config = dict(
    n_layer=10,
    d_model=160,
    n_head=5,
    n_kv_head=5,
    head_dim=32,
    d_mlp=640,
    vocab_size=4096,
    activation='tanh_gelu',
    norm='layernorm',
    norm_place='pre',
    norm_eps=1e-05,
    positions='learned',
    qk_norm=False,
    attn_scale=0.177,
    bias='all',
    tie_embeddings=True,
    parallel_block=True,
    init='trunc',
    init_std_qkv=0.0601,
    init_std_o=0.0134,
    init_std_up=0.0601,
    init_std_down=0.00672,
    optimizer='muon_variant',
    lr=0.00896,
    lr_mult_o=4.0,
    beta1=0.95,
    lr_head=0.00527,
    grad_clip=1.0,
    warmup_steps=200,
    schedule='wsd',
    decay_fraction=1.0,
    decay_shape='linear',
    final_lr_fraction=0.05,
    batch_tokens=16384,
    seq_len=1024,
    doc_mask=True,
    train_tokens=109400000,
    steps=6678,
    dataset='wikipedia_en',
)
MLP neurons of a small language model. Each row is named by its layer, matrix (up: input weights) and neuron, and shows model dimensions 0-159. Each number is 500 + 40 x the weight over its row's rms, rounded and kept within 0 to 999. Numbers have three digits each.
After each neuron's rows, "fires on" lists the tokens most often at its 100 highest values on Wikipedia text that the model never trained on.

L3.up73:442514452487500475443545503502547543481548513490535482525522586501513511454525540506542484487514424525506485511536458479549462454494468502539544559477484508496528515520498592437514567464533461508602473470497463543544440492545526511506505531401521536449433504537538545541464580483568525522522533488409467475550480446508539427500447493476414477485526488439500540510524480591504486506476473552537570459494457493499475515523430468466513469520570379464523469577473458524477485500495473
fires on: "ib", " O", "ub", " comp", "eb", " Bur"

L3.up189:522538453481564546583424527407459540578462520554486510539474525428442466519535467522513509575505466537451545513472420509511518466499522473528462560491451498508565477519487507499421515559463480472455501535520513500523506491555517515555495485598422441506523445478526501476442528467489448486517424483510522479519485456517599527578496463585534454414494500503526492514489496549494524488505507545475509508541497509547467535472521407480498544440519506513530466436514532515527485494578403
fires on: " a", " con", " prov", " the"

L3.up332:476518578512496452508447443526519581525507443528563483480482518555491480399616442517494476556505514519471504560508493497437482451458491463497573517536524482430537527526561548559561471425514459426463504466515554542498508465520459567498458558470511560463488542472485482484621542508505515549454553476494484523502409440474531397518498495497452496538488510511492533470458506475528470436472535483489435539505445484509518453531471477456513559541495499487463532477576547526506504528494508
fires on: " r", " p"

L5.up515:486511540497533476547557530468537485619500533464510478498473453502443463455479549528483466527542541562444460474540490573538489497440441512546524484503553509479511503500500452466532497444520470523495537406607448440481553450565496471504470491496515494538527458483488442402521572476499578514464480488463437523476564556529427479491561464470517499520489475528483556480488495474511491444537450472465472550539486506529512590464492491533542546443558503529450445481508468493411581453527494
fires on: "or", "y", " sup", "ent", " business"

L6.up484:503520484462531466515514587534515525455511563500505434524445484460496409454483468487426495511530539595462469538492496467460528505495531577468565510420482500479478579471479481596458542564497501489479510483464507475553553547513446403499487522506575522427512523498542520516506468468511494441464541505556487493409513426487480425510529420571545475555558577487467493505514483534452494498524527446507479533504474511498480513479547503546475503559487554450536463501446391491481512483460510
fires on: "on", "an", "ot", "u", "ch", " Min"

L3.up225:579525548518491477484492428445508488509511521499475462475423488483450479564519430499539444491502429516454494475490448486520501476491540484529488470502507497479484444473441548467437565516438483459472523549438506544512484578493443543453474531539552515480470498484469543477496540496461550463499430570508556465541420389433508512530547477524502532449491505460550520531532545547503468492568443487497488512486512430471601574482559456538483544432530508516504517534577540510587448518549469
fires on: " a", " the", " and", " each", " Type", " one"

L5.up585:508498506460440504502502478543551499509511507476509509562552463476501587407507525436451439543471507495496541452527499586523533531588448501559513459447526569519535496512503517478518471486445505535446478485537498499449470399491485510502511494515426488445501537502476556430460552463469467483517488479509472528429512576514458515529549424566499545628464521443490569466524479452503433522527534494477566493434508517537510484543486459510446524449467562545501583501510489450462453502551528
fires on: "al", "a", "or", "es", ".", "y"

L5.up5:519525523589453472523548507519490487501469521505459517458486467481481505498509506507495497541464544508504494542508507427597464540499467595528503481527465570541481539464557444494461519494515489519497517472466605535446547550524484490488500451428521525418480452527457502513492485483465528495479597508529444497388484421510455570545440553502457455465570503552559436472477510478514498549519489587423547471452506488475575549482511509539508529481487510529427469564514429437473470530492541
fires on: "\n", " |", "-", " "

L5.up411:478542469515557564585475557567492502484478499494515542522525473568474492463528524510563567516476493428541510430525504500493536516525571520529501545539544487490433539488551501436537493500604478447510471478484466536571500447484466544463447571489548435460543480463527510472444461524422489513547562499514484425567407493484523542546489472571495543454514449453497497451466537481527540460501534462499476490471468478490506493453458460485448440531420530482444485557542481528512489579564458
fires on: "t", "p", "il", "ot", "st"

L6.up7:487502528479496543399506431560526488513429466514509419533597503462504486431522469504476499494543474548531482520585470500519351485521543508519464476495437530503428537499530437580460474505474538539476542451466558489527514478499513498531508445495493485448527485477438450525476483476499495526484514485479553470500438441473494467562528473457532481513535456452461523500462492603533508537482476537579468530504505493540531377524463511510478596461494511516506476532502513534426537450551489
fires on: "m", " as", "n", "c", " New", "v"

L3.up430:530539552454472446423487540516603495466526551516574544511571503500475514497555478583544464492458547560514574425464484505466550479459466516484501514426511536592427523512567494556526525516438504529527517499487565463467515508487468432470517544553500516455422415503474526499496492442535520488483531481525514459494461517464473488499521477471452476522468481484486506561497517439498496476538578602429526444534473484503486537488478463478502451484483527441394501570455481510427523483522522
fires on: "\n"

L5.up486:493505466551497551482460499465516432442509427517499475478494477495533528499534498528592504532568611513489492413476455445462496473491439518453496431515517527486466480459457539493466441504553489543523566480549458518453515541542559472506575564500427492403528506448519505508590542426506531478494519482562516508434485573524536467527553448447477503512582480402516497556434498491492468493506531514512529546465493494544493537490470496489493453520543559483521516527545436578482465547482540
fires on: "2", "1", "re", " a", "os"

L3.up633:494494467483448484523511533518489479551478540471513477566536538493489481545523478530567475491494514408501482552575549465497498445539508402503533447494502522498499543539464553503482529543508431464479502501467493474498538474488571483519496275496487511462487560490448530497429553451479523501514501528458527553474572497519541505486572456497434475487481577477466517498440573508518485541493496582547555495487542500461401499457515520473539515456482509512481457529525519492499509476520565
fires on: " app", " add", " def", " requ", " im"

L5.up287:429502447482461487471472566510504549386559512577445456466529508582512526522480509379456483464480497549502496440524417498476521476460537496562533546465535476482557504489530484499489554470543548469475463570452481492512509591468420433550553500517506462587500441472460449555506470556484541469532563497505511452445547480512503476543486573532536416554504527441468475498498477502514449550548504523472439504513467475457537462542504526499521531487505564501476508537522528547492467495464532
fires on: " first", "ly", "ast", " last", "hen", " third"

L5.up236:509496503426551429525515548472427497494559466511554423465553500441465512536501502470465494491441549537459400447524479508538474529492551465544495482492493472499473540564467540553497544518505595475489537466524502436471550508463481482555482494450591520510461480489520561489515546431483489481450487438524517566471502497525482616475503438514441542465539504590542444504495486395506478488557474528572536530497453443512494492444554485486532514520499472534470572534528534513433478492541516
fires on: "ing", " the", "er", "ed", "in"

L3.up253:536522511476455565561498486471483396514462549446544428519490544518520554474555497523560491560521457514505414491465526443510481505531440500482481496503464537547566531484551500473469456481493515492531534570435502599498463574493558422481518484601457578490516466470459488511515525450480498463503527479491531526489464494515604441542419475543422508503524505469447512464534454509435486469433551497537470516574477509533467451480557488482540470554506524499532464548532513472546525562461503
fires on: "1", "2", "0", " –", "8"

L5.up219:542550602495477542543512509455505526456499604520504549452406436476470568393470520457519578533533516546535522426527536566487492490495538526540542541366556444491464521487505451456512488493434475519497530524495490508550486428538470586492457503478552474522506471472522524515521546555479421477470519502535496555562465484483480481463451448512483523494518523474462515414493539526452466552536501546470545482471472443525497508477509517497483485510455548484443439511508438506507522499554544
fires on: "1", "0", "7", "4", "3", "8"

L3.up408:540538485539476410553475469501478507512476532480536435533446529447536498418516473491551529519511481540510572548511458453474525584529407536468521493460518444478591583542499487471555472482447511507492519492473437438470500514522497539542542561465507549519521491567546529467454483441549500461576481569446573436471532460532439513482513507455486467453450453549447453487523484584496525501486518488521531431490466458528432536516526503530541586507450524565497514526490524511429515461493503
fires on: "===", "==", " ===", " =="

L3.up357:557544497528517483452500535486496449516538464430492498569533554452509454490507481476522505469511499583509532516427564454507513431602472439525523474468425522555527586516492517532601563447479478482557510501535512468463394513466532523499503499486551533442523466459563507442495512486508500460467564471518451523411476513497481529499527484497498469553502488558442485556475557484492489519476506487463581414484476479505450463539464508525466547517503579511400534508477487497461422498569512
fires on: "."

L3.up596:517499469473535530475496439520538454520515508467530458508543503606462601466513570517524470560486447461527546548515553481551451463518501510458434473546605438507431466545489513570447565534507544435509540495471462505453508439520501454481503513553513453487475638457503480523514514494497488492500553507535504531461494479425484479473461551498445492501487533530518516484420554451496424446442578561512481493520502558499476505522594515434543486450514491505480508523527434501478488491499463
fires on: " b", " g", "F", "emb", "arg", " app"

L5.up451:473464503576489472486489528500477531471494517532619483441445485449531545497555471483474472485576520439512533571538548527465468452467498489475478542487536442462460447513552589525537449441493423535531471492475541509418471442509405521500517385452483502486451529520526478502455477536556499536549528463488548553513473472522483496557591596545457457556451535447516553503459490515523499443490512521571548523515480473469547504528467482473509493540453496478484556510575472483532531501485505
fires on: "1", " d", "7", " r", "8", " "

L3.up339:482557449489469516447577491530496589506552552457536488525501506511472404530424495568462516480474513478519475518515477457528497429529481539563503495486491563581468546533496513502522522476489457487544475480450494518521514526513455512550441509586580570499539497461426538464495510483462428516465490564430517529454514429526548472509422473522472430494407522502481529491439561559504509490503523509457548405522523445521480527503427469490480552517459472585475534511573507493533491494492441
fires on: " def", " requ", " though", " det", " surr", " sugg"

L6.up8:493418487552522430542529468501466521498491523504496536405446417548534524526503469470547520492444505462436532552488487522573470518628529475480497494479508555527478487482608453485541474471456478477526558540515515474435571513568492563525519500484540467447452482457547465560535504469521481526492602494472519485455503522529514520524534491508514478525493465477521518477428572513493425520527513518449472566437462505478516571449503487459578482488525487489472565512406515502451455476533437
fires on: " R", "ac", " ", "-", "ri", " E"

L3.up28:512474494542469551521487628518510512483496561488501437481450489491467561542507438468564464476558537584481486464496523549541500469517454430538508522499507500533493503525512438394465458531432488458468506502522501478478448505441527487444477579500579477527552474535541511439409541475460529472460490502453515510533480492594487480522510570428441485488453513516484483499620533527488521522557508494512535515498477429546544447466527484476468551457550455562581538516526524483448504504488499
fires on: " is", " was", " were", " are", " ="

L5.up121:477544449470415525535414469507514510537522500569445483499567533517504508526432500481493494504532529549553514519504538431553498567496564460408517548536464551465523465529498482549535438574499488555410480543591488485576532490539523525488528478471486527469474469398539479546493458541522505460370481536472458480501482453502501514481459471475472542487517467518522475473560497528518482516416480525447545419514504506559471534569411523489429484472518523511519475499522522556519513537483474
fires on: ".", "ed", "z", "b", "V", "-"

L3.up106:427471492550592474507480508488536479489519612496521532566491457550504517504492533604543445394495524449555546512516491490482469531481503509510547484525516506527502529536479590493445553489592612532520460473469475532523452449475581540453519485509547484533458509477464494539470472412487516476475489456535558490459486493547534468556476500472439414462545488588497519448458484458482437475468481514562434518534432495528497492512480501438526494487548472478479464466510456516529505439519509
fires on: " b", " ind", " mod", " code", " app"

L6.up275:521494472503423433516469530560467556464496509485443430487507434485505497450518555469499414428498558517526505555426526485517480510557530534473518532474491564506514503450494434523547450543502558518473526519527537543569467495536546472532574540527584494474448506478600480491510464510484476483491501524526506536523503495526541401472536466557489442454501533485480549457498530525484502522457560582430441426481432530491486497498479564507451515539538465501485490453500493538484604497581425
fires on: "d", ".", "-", "b", "ic"

L6.up631:481553508471527479500448521514473488480535510464562460517484519495521488477483506507515511534442404603518447524444443459439486499498528498509476532523604466417555513498500556448511494491501447456503573556505493525534460554422534482550497432467466504488588533525498486476429499452569440515531557560535534408548468540511474489484407501519506524516528503458497572480506458519495551478467477518514497411487434507539537522530550424454519545528469506538503514581480523500421457473466528
fires on: "al", "at", "ing", " ph", "ib", "ub"

L3.up604:550488508524439505465527547496476472562521531487517459438501519427489513470560521405410484499481514540487471484511543480549469449562488538503476477483521485516553658498491511432437497501524539521489526499484471542490496446507478465512540527492478499566574442545451537449505532456639537479497493548453487571531487473499447549542525473509438572466512556546470484532549509439465467458549516512521551529489534495454510511497477525564534472504506449416453488483513482533540498457445458
fires on: " so", " Awards", " Candidate", " by", " wrote"

L6.up102:553477500548628553461507441443477537519550525516582505515500460506473509476534536586511458473491500488460502552524472488504380513509534485476472555595464474525502503592434530492465428524501489477411514441463526469504574497477483482529516529500476477525525510490499472460582536498529522421538515540507479498489520487558517499537463489529440531539472446492435549432486535542464499560555467447510420463512523557497523507489515460495559527501505489494445437520482517491497375461493505
fires on: "m", "n", "f", "ar", "l", "d"

L5.up526:532454503435471486505551565437488516516576551547497521474473450388478508417523477432488491533512530487511490455516486504518557450474457555491583496388408470438478500517608455530505532469449525512436493590468516557493456557530504498459498513507530553484420507506509542521514529565554494480420497513533562527496506449467538501506471545491572502479466458521476504508500549453464512519468509608466542512513566434482514497533462532491518529519496499462425469497528489470513502472524489
fires on: "4", "0", "8", "7", "6"

L3.up557:515588515493478486459439507515429470540568419424556529499507525516551498558483514508509495496500528477565426519510528494492525452441496539480500448431438578531471481493479502504522505526505504499512523542479481539442499522503511530518546436452403495537480527453452596511601491480435471513500578503553498510412473528468581446524471523414452486523521492454496498500521550457467470500469499499496463538476558584577548516479439482498540545557538553528505440456513462502487467515549459
fires on: "1", "0", "2", " on", " film", "-"

L3.up163:432473474463531505461501543549474424574533539480472488471593517546481581486477475525489464456496543488500520526445547484436524521528531467454519476527496530483430498463473544499564502490511500459523545554561530411534521511569519486481569414480544547458536468469489529409455479552498439422474476458494390491504422498492499481498486475401486493463551567506465498525493536521533500562562531536489563524502463492466544508501554508423512506514511479594491487504565448513502499456510469
fires on: " An", " an", " En", " syn", " et"

L5.up194:526476572549461548438547499531523442466566423531521443501505554490467502513533444490503489584496521503551431466507452543526526538486521480536420409467453467562501510502487547508524457469481544481433567525520571506539530403511535524503479474483426476552508448528444513481497492481472607510516484485515522560539443440466432509542479419500543460490498487516487511521563509580505433529460412486518502475522516509564501437497473556523468572474436521472495512487446524484498536472522474
fires on: "em", "v", " v", "m", " Ex", "e"

L3.up38:503492503492512451520498502489497446562534488452486539448524567530568503545507501520484469503539502543489498604492523481447503458493538498506549550480489489498383538442488556503505473613533550444478478469477524473503545490536479433467522484472511540513522458499520517468446463564586452468481403492515502546493499438586436588451534450483482467478500451542516536506519556505521485578544532434500536571496465451434411543449487491446495537521550505518518483560479499502487432509561505
fires on: " ex", " an", " et", " te", " pre", " syn"

L3.up435:525500441578490463591509571540466486508491517505462508514494551485506499540536479425497482441559454496501548528476491508600456468539562461570513431503592483531447456455516530495487436446474521461527534585488491484459484491466560479424473468456515481495594485420531477535525464427431494511524499516504485525505460427435507414516524598558519526445507536481480524477544485557487458497557519505478478436495492444548473490551507574495512481468446533559518501486475484464469537502501476
fires on: " were", " was", " r", " had", " gen", "\"."

L6.up301:493497472530482505478503499459520559420523507580473555471458482500593463473485562481579501492491454477502535445476475511464582512423514497532473480475488492461514497560487513517478508591446521495467573492515520464510480463443482501500450524504566434495551515474518564547558482497511430563506527585498484531439518495498512482565472422515484478498545447484432474522519542470455546474556413525529531490488516469481480616509453440476606466475419571496528511528472487528454446474507522
fires on: "2", "1", "3", "0", " years", "s"

L6.up522:513538622538478495527531523550489576544454493457492482499561506491505500490551540453590525500454443519541589517457481528507489480523477474459493475479502500598497401506465605508482493480528481478465475502450571524485527468465558535452534460469456521519532483498494495470409474482494460430503510533504520406500440492528511499555528535461466490497442565479500555577503435491533479470515519468471569481503531480564436606480560458499493478498469520535520554569464483453480548499484480
fires on: " |", "==", " ===", " ==", "==="

L6.up143:579469475486515524551454462435514529481469541549471500481502520547415542509451536552512549519447419513544507460443501513543564492492498460502436536492444454501473451537472540513520496534580480494467529550446480516494545499496491459487507532529483438458460373496524525395583552483423534483530446490539508482534544511513507559431551546527506505480532452471453466480478511479563441517538468484514477459475514491528542514438502510491578443513502462481526460521517571485507504543618450
fires on: "1", "f", "p", "0", "y", "t"

L3.up603:471499463484589525508426515469588564540461511548545434503450583433437410501531534530477515493506445503508521472456481492552532428509569507513546518435443519500449511427505525461455565477488448502419490433469464563557529511521516462542525560584499495430439530508514556495483454562510505503480447517572499561539487520471463450512504481509506502465468518536425548533494505514503501533498552488484519522457455560528485500530521480503536500465513525460401548515464453492505537516564550
fires on: " B", "an", "all", "u", "a"

L5.up382:486505461464523505522480528480467463425557545484524440522461497474542449507540593516478461468487540555511519556425510497556550471514519529495473536538532434449537541513476460474471460484468536481464442462434509489548479481497458506473572565499484502517512545529466426407543494512429586441482463501412439523536501489553464500495529559560447509494542539432551563529503502427536495518483520432550499540497472509478499486430572492513446521458532508409570460499466525510487542448458535
fires on: " A", " a", " B", "A"

L5.up478:456494433518475546525476485476569539495560480517475497372506529511512437493540484437507517542523527541456512556503523462516473588491543531536482497486493474539492467493498451482543482475481480508521484532531475521462475514500416501490451497497543530526443581486536564538517434501499496459445483500477560462510528493465507500500507478431519403575521591475568556505478531478491468498464554547526504515452437500502444619572483477429471508517526451499501513547454419432461447485598480
fires on: "9", " R", "é", "'", "ear", "-"

L6.up389:537568489489524486469520594481481504531468436567414515478503509452519484447576494494588593467528565457458509590460507493459471476471483468525499468481479481451520452588583468554436538509510512493492498574499512524485545535498449495502513506478514411473432503497468531505455526481471486547542559487518522498490518448483455449579488466547500492469496516449508506453546575510504433484447508433531437556470540526508529558517451522487550561481539533539505469465483566422489547438499522
fires on: ":", " of", " |", " ", "1", "8"

L6.up568:499484471604489445451418513521462447448499468586467469470459496493574476498505536499571487509478452531519478507432504493541510426486513439514458514484513558481393507493563517526480531539513469551507469477514464514479563469426529478566512519473492483489549517442515556404480541511551542507495563474509544532454423476589525553486576514411506406520508503519519440471474516526522518565470533476512504553475444439534511470539517526474521492533516505567454503491484489453456450547454485
fires on: "0", "2", "1", "5", "vent"

L6.up491:538515506533537483518561504536474482484455522480458520510462457447504512486571528459550516569516463491520507554545515497418502531570530554446482432508488486530487494536504532519474489442475453501452458445457545509538516508548533462489513491538571483523483495409434475456546555483541473424512432537481521475496498491615446481463491501517540539461416510445473522496448499488421457517532459479438450523497522497584582552466516535477503439442469496557541533556500401488556534567538507
fires on: " g", " G", " |", "===", " ===", "=="

L5.up266:539532528513500464500514480568443519507487514528504562472594492483473564525503544448546495457507461515544546472486424489552497528526443563499516496579497527519482581488527473581526520528474481529545565461444537448416473462475488482447536518485516515489498512435508538473536492423458502567549524511461474433484410508560451440514490501495444529480504532537461533572515482519459430514525567493426523476493471462476487496522519508509459459476472394560472587602449497461474495528461472
fires on: " |", "\n"

L5.up599:488574512501525456481444436580573488477503467497484421531516468566554496506498552521495507481558486423502492551471430497512473496520462494466484516534519452477519423463475497521461471551532513517513555485480550519451430515501486504497633444531559419483537533490426516561531472555451535495517548501523465446497440529493556497479503452568458484507527532446533478509469474529577537557474557500453515480470550503540532460518487479445495506498484376460562529484532479480508488593497444
fires on: "ed", "ered", "b", "ained", " With", " After"

L6.up41:541489508525485515481507494489503582471551455572484508515492481531517543540475532473525473569555437433516545486470474519522482464485479493497494473389557513526509567436524453507457495504469536517476477503481548525526484421453509493513478470585469539510536464508597557473541554519490523611492590545525513492528429434443457443494369503472506499484486480524511439517467518463531455479560470553496564480500496428489518440490507462442521550480408447480511496498509522523526454555526544
fires on: "4", "1", "0", "8", "M", "5"

L3.up202:492504540512478500517576449527526525549476490510589523519465456531468537464484567538450438492543527438483537485423511465434547463545568459475422558469481555485544488532445456501493473489528432492479506483524495560510557511520461481450535596483436519463474540522475536497525533479525483504500472543510455555565433443541476487538542508470499495453427477499464416463525495529530471492500515494530495577448467531409557508543492501495524528485583486548562595437481564495472488517556453
fires on: "^{", "==", " =", " pre", " cons", ":"

L6.up279:440567559520509453558484460476539467565538474616480387539496470478474469525453458495479474496489494502527450430481492489442600449531486457433491518530539489529478456507496561521528597524524499534477531443522517433490517542525555483515550451560430497565476518451512493466467491518471450472567534449493444511525487452550573475516531461540477469558503514449515464472503480597479429551503517486541534536480526483485534459503493519479528545502562488524567476498485464509570529435489469
fires on: " as", "As", " a", "In", "For", "At"

L3.up131:521492519486593475478463505515506545480571495531550503469522533517501536476510529461475408493431508521461520502487522458558523472524542487520529486554507471464479471495478511518500450470438510490619491505444474475470516490533461557476490485486428506571443530432509514508484464483425516479464468543485414475529496494577517519535632549594542497569526483396489504538511506513466440528500553524536471513444488434494532577474591493531482471475456541530479433491442506517524525428533524
fires on: " a", " r", " A"

L3.up129:443496511483499504441499569526555480488601532463560547487520551483481497506579491464616542489466513515465589474465532440505525452506487497453482445469520538572502506473528499611543468470477526550499474513537558438407442463464465517459555505456477487418464450538576531519507455494532519474553565497506504444447431512490510459474507504451483490445470494535475477495517499469487487479540564520453561467517507473537456556501463495482472505510504537535440504578470422492427505485553532
fires on: "\n", ".", ")."

L6.up394:565496490524456496491489445559587538462499473492562546482524543472439495538504458523547497506546569502487546555553532501451496535492469553463514491483524595441494528466562508522552497497455498506558530439457500487388543465481516551433501477504556493469436511495505529522501461438502541512513474525510431558479506540497472495545444559435431563414521515524485558482488468516511432528538571481459567488489470497486529511521440495494503521392426476560469533539527460530430491433495483
fires on: " |", " ", "7"

L5.up432:501543514511497513463473464437527462543524510554514524565460497471531420473508536499474482421472474500465561497572545561569512509528485423580544491439480499457462492502493461477527502620536495520470514481599520556462525489545466448466452477449481562492485511468490588450504547475480489449509515471501540462528439553526457514538608421553451515552502474483498538532489513435559480403542506506470493487474470571526493545475481502475458498477516432547522487521435475486507534469503434
fires on: "or", "y", " January", "ele", "ric", " born"

L3.up561:462507490526524441524543563512481521564536552478519495514513475566458484543477529511501453584413440477547502558549473476485515468551468499482463473483494515575462453541477469523585451461556455423555479491517440549442536525479451568494500509454482534560516518491499575491527509463587492497490405513533560466554429494493485465557494459416485510413496442529518569496507542451509435507485444446457540540460536543561528547510483512433519527506543474531504541514555465461502483506499475
fires on: "\"", "=="

L3.up95:576484545569489468510556494476505510504494494518627470443493430511499544407607488489492521521499435520515483502530509515509497499477486497397472506430445455513475433561499544473517493512479432457500514518497545545533489486517483550522436519470467511525454540478527439445477542501540527557540433515563458538533484450480588498557511482460503403464545548494529495493475481520554455431419572505457495506508452467483509503444563484521548476499562504483474489476514503573561537499453470
fires on: " sc", " cl", " r", " sp", " Sc", " R"

L6.up330:499527440529513472501512582474500545409548484562430510441435520477456491601525513489457508483493506489459452525468453451540513518481540510522472454508529482557574498588536447571512473517512466427501478523480536623515495523429489460435447442488482519448510508497481520474518532569536496510475551463488510436571519484484490454506477418510443586438413532480559549502529520525484481512525514499497491501467503472549495475542509559472442496528495502543521480542492568559469466450504577
fires on: " ", " of", "1", "8", "5", "ing"

L5.up541:524558518476494372457535554485460486493499561439534482537537511518503505563512567475492500461452534532526475498435557502577469550452517482550463526527500513477448433521498517537476494524462517455531516475523493456474462456466457487466545561460579557366455508507474522495440545539582578540477518553541506509485457475464519538511516472532452460555458500479565405486499520492573506471512466532534483518475490494492538519509477536481543488459487457443572575586547556492478493480514476
fires on: " of", "ing", "s"

L3.up286:500490457545513473458442508494482460578497481532461493549521585472484519531541450503478491537512467512480536506511514471488544416498401440509534508504480554566507506485529546548516521467482491457490565524512520493482403470607512567442542449466503527485592485486480490437485517517521482516512483485555428442485469482482546502462465476524577438484506570458480555542465620564498526535531499507494535442482430422493478548515543513467434520454543509563549460519454442530496509515550489
fires on: " or", " This", " an", " An", " et"

L5.up405:528352559539539535543503508436538497539527510539445480518556535499525447483484557470504462497452503483487518526463480472498449483465521540501560510509439461491444477511506514550486402480480525498474506460539516520499466447484432528534525470492507521524474480497489487518564574451468561552456541555446517480571506470529506504536473579551546477526546499440389556497476504518573407468487485489484437486574492480526443465512491552542581488497469524533493462495518488515413492432570519
fires on: " f", " to", "ar", " gu", " par", "m"

L5.up216:498510456437518493457480502485446536492489530489473507525461542530561457448490505460424499620517496511505549516516487498564480511521520529557530541452470551458529496532570498508503513499495498539447504594483461441487535466492420587454523524482542459435424514456509552549498525537521473511512455526502562468501440498487498475558477547465536507459510512548508503464452540482471433491553466555444445447449479489514526542519523571501434481508440474446382465565431542522504590477546492
fires on: "0", "9", "8", "D", " million", "5"

L5.up456:504488536529547535511557463594487434470585429568553444488433466440583496493562537472530576496473525445512486509524480468569461506541486473472518465559489464487454447497520474536483418528501562479520519426466425463537518456494535498538413503519538468475501547435437446412409518465470500506534500545532514498490551529463485504552515524421504532484510448478542469527481457505570470517500507503522494510527467553569504467566564566531486508486508464538508475562464497500497514465456490
fires on: "ic", "ac", "on", "n", "ent", "ect"

L6.up354:479424414497536465512496526492447468508525488504560381509476516515539488441509409479436520566550552496471512452443515381532510440559478448480518554524478453468483374508493482493556459506514511458485496549535506457512569523536569487549482549453562529528444423515535452489494500473535513479442527527486477480525494496474460483561473490451529518440498515513542505510556556507497514509491562542500537490496539481566508460519552471585523449481521442450460497523454444550483523510466503
fires on: "is", "ac", "on", "in", "eg"

L3.up379:485569473463503490477518462444505512529544475477493443494470516527544580553436550497509484530513444458503495521450470468497552472575568566489404524519559519501538524516490527496573514500563486515480510423502451509401490565466481593483518474481527537501402584436490548501457495545503518538497471523460414503494443501502502519529588501447460488460480486535550543557497498530556492534495478472495550443422468495427483510484475483536540505520544399513513507462459543520458481442543474
fires on: "==", " less", " more"

L6.up621:523566477451570485494492493470435520555500477479511439461514483574514479521582479427478566502503479578491544496439457466505542482493474476445530528444481482525497536529509511453546463560561506462454494473593467525461462471499543478506475501510516570542502439503564472458469514446575370458520555506517505548589464478545507562530524503441541542453456501453466466523520474496553499516497546489539508487497512508530548523503502510559583476501488503492593485490498571486511491511524378
fires on: " con", "ac", "ic", " Con", "on"

L3.up465:509605515490544485472575563495529501521484457410521514489578540504503489532500458451544537514492434487521560541481538439509533544521523366455493472473529504528462492509517543551486467471491525473441478490505500449482384432491504474493559449444531449453517515448507556494507540447525500472518514513461558510475488489520487461510542513471492499458572508499433504505472500550472513476419552525448485489501517493580457504574471555498492469464490567500488439510483500455451488437622565
fires on: ".", "\".", ")."

L3.up351:525555528518496504492405546588521536579470493479512477471458447535529516535562530460568491464482462528521457510543481490503410483503523523557510495487541524536497483520522500493477493495486463436556505599512536482523448517531525475545523495472554538488503500511545490488414481496509540539481558545499512462541421368525449430476478475471488528493415513436554530484506525538497505469503596581562460511407508433532486508522463461556464470463452487459524544518552508459440474458491524
fires on: " was", " c", " were", " C", " had", "ment"

L5.up443:495545460477481508579494465446523528506444549523602502554505499576491526435489491562507531553490514506566480488497508491479543525466451464547540526572492433476475533573560597458445489505537433416549550556451487438521571535502505501496479537538595465515504481525472394471522514470495493513533570478405472489524477501481464482519516564479524486471531497472423495543519504516497439534508493486535499508506528467471495498457512523465479507511413475516436421538492442551514419514462477
fires on: "0", "1", "2", "p", "per", "7"